config.yaml
n_layer: 13
d_model: 192
n_head: 6
n_kv_head: 3
head_dim: 32
d_mlp: 640
vocab_size: 6013
activation: "swiglu"
norm: "layernorm"
norm_place: "pre"
norm_eps: 1e-05
positions: "learned+rope"
rope_base: 10000.0
rope_fraction: 0.75
qk_norm: false
attn_scale: 0.177
bias: "qkv"
tie_embeddings: true
parallel_block: false
init: "uniform"
init_std_qkv: 0.0354
init_std_o: 0.00693
init_std_up: 0.0354
init_std_down: 0.0038
optimizer: "muon_variant"
lr: 0.0169
lr_mult_o: 0.673
lr_mult_up: 1.04
beta1: 0.95
lr_head: 0.00649
grad_clip: 1.0
warmup_steps: 200
schedule: "wsd"
decay_fraction: 0.561
decay_shape: "cos"
final_lr_fraction: 0.1
batch_tokens: 32768
seq_len: 128
doc_mask: true
train_tokens: 261000000
steps: 7966
dataset: "wikipedia_en"
MLP neurons of a small language model. Each row is named by its layer, matrix (down: output weights) and neuron, and shows model dimensions 48-175. Each number is 128 + 32 x the weight over its row's rms, rounded and kept within 0 to 255. Numbers have three digits each. A neuron's up and down rows have the sign that makes its largest values positive.
After each neuron's rows, "raises" lists the tokens whose logits its output raises most directly, leaving later layers aside.

L3.down288:140140059138160141119149118114107116105138100091100119070148164150144159110128180075087092154167126121118159165107107116142139123203128138111142048139149134119108093123069208099155144219123159080128192094150092125136098186104157097119118131061124178187157083102122142145148152109122069112120099093080130128051128089162143139111204113112172133130129096146198058161100184140178088136124
raises: "==P", "==T", "==C", "==R", "===P"

L3.down51:143104123101099126111134168085138105147094139141188130178114125168175134127085170108130131108093091111099096133156066132160159167048118159140120131084156097206175132145115145156145079151155139124165071105150150132149069085093166111169117140089118184099114098120114099115119134071172099121188186141168145173143084121150124093101092098133169119165110127084198093167144190164111157117096
raises: "ued", "ue", "ues", "itation", "uit"

L3.down297:087088221132135064087084110046106163131111123164144098171124092117092155125099094155143153119106135115084141150104110088106129151129114133142178145136152136139090105123123170144118108169108196142107124120090150133119146115168107089140103082125096166088150102076153105132139116077141138127118071069130109104134155104140138139123092146148192079151152128132192172167109177196101143124104
raises: "pp", "rug", "t", "pr", "pl"

L10.down130:145179114127166133129127074142151111146146101144124134116127121138123098129111068155130157156127123118130116192122127133170182118127178108080150136087146111146161170153103171181191142102175098116131098112065155166129154133142119057122096073169094055074099122121133067124142116093167160165073109152114142129105069185148144093079049126164088099137171082097172131148121181109087121109144
raises: " with", " with the", " with a", "ing with", " with "

L8.down306:126094088111173151143176177134131128085164134101101131088154077129138136146136112164082153143112152146187113175173110126098175101169140134157155147122128105135144142138148090142108075179153112144136137128174078122184117128109059109167130115096169086126141126081161103174148117109049107142181115119164151111184136100127151125155100101097074103139127154055096136125120133125099119096106
raises: "ically", "ing in", "ing ", "ing with", "ition"

L3.down161:156132110096166139105138149143125170117086155141054136037113100060118134112083138118084128158149160107084076057143157080093141127098140124140056075057123125188170168133137110088088170116220096090127116122117143158180145131169124161155081072135138147088127068148179120164091154127061156086119132081128092094105121124141143091184135136141148184112163121104186167102127159123114127170146
raises: "ited", "iting", "ge", "wards", "itor"

L9.down603:115086173133136079188140193094140112173101150124107126083110218128172112097140134129120104115112136119132112146104122148104107086116115132147125130097112126065160112186154183104138118068153173158157159124123111119101079104114079120214110102152132105119148127111120094133105148123148167120083132110103137122173113107061124113175079103073118160130156146132070151122163091149133106141180
raises: "ion.", "ion,", "ion of", "ions.", "ions"

L3.down178:110109113099188066087099138127171136148133125114095147119165130169141116090189108107124095175127155135135088159103126123118143100126072138167105119129135115151087166106121116088137158154180148140122096137153089172187113127109152116118131165118103131138135158168157123102127120103134028135074132110136130137019135133073127137116133097052092143112055114123255117108123099159120095157076
raises: "\n\n", " The", " In", " This", " It was"

L9.down159:151135155157149123086070151089126169120092081136119092091114150164149122145074119113153107099146156146171113115138113145068201161141191166065166099121079186121164182141157126132094151110112145114178159134149123148093151107113078144185145146147187155115129134081139140096119114086160111107134113130092116131162120131164158137099105134140092158124100088121136148103104194134189099169129
raises: "ures", "uring", "ure", "ured", "ering"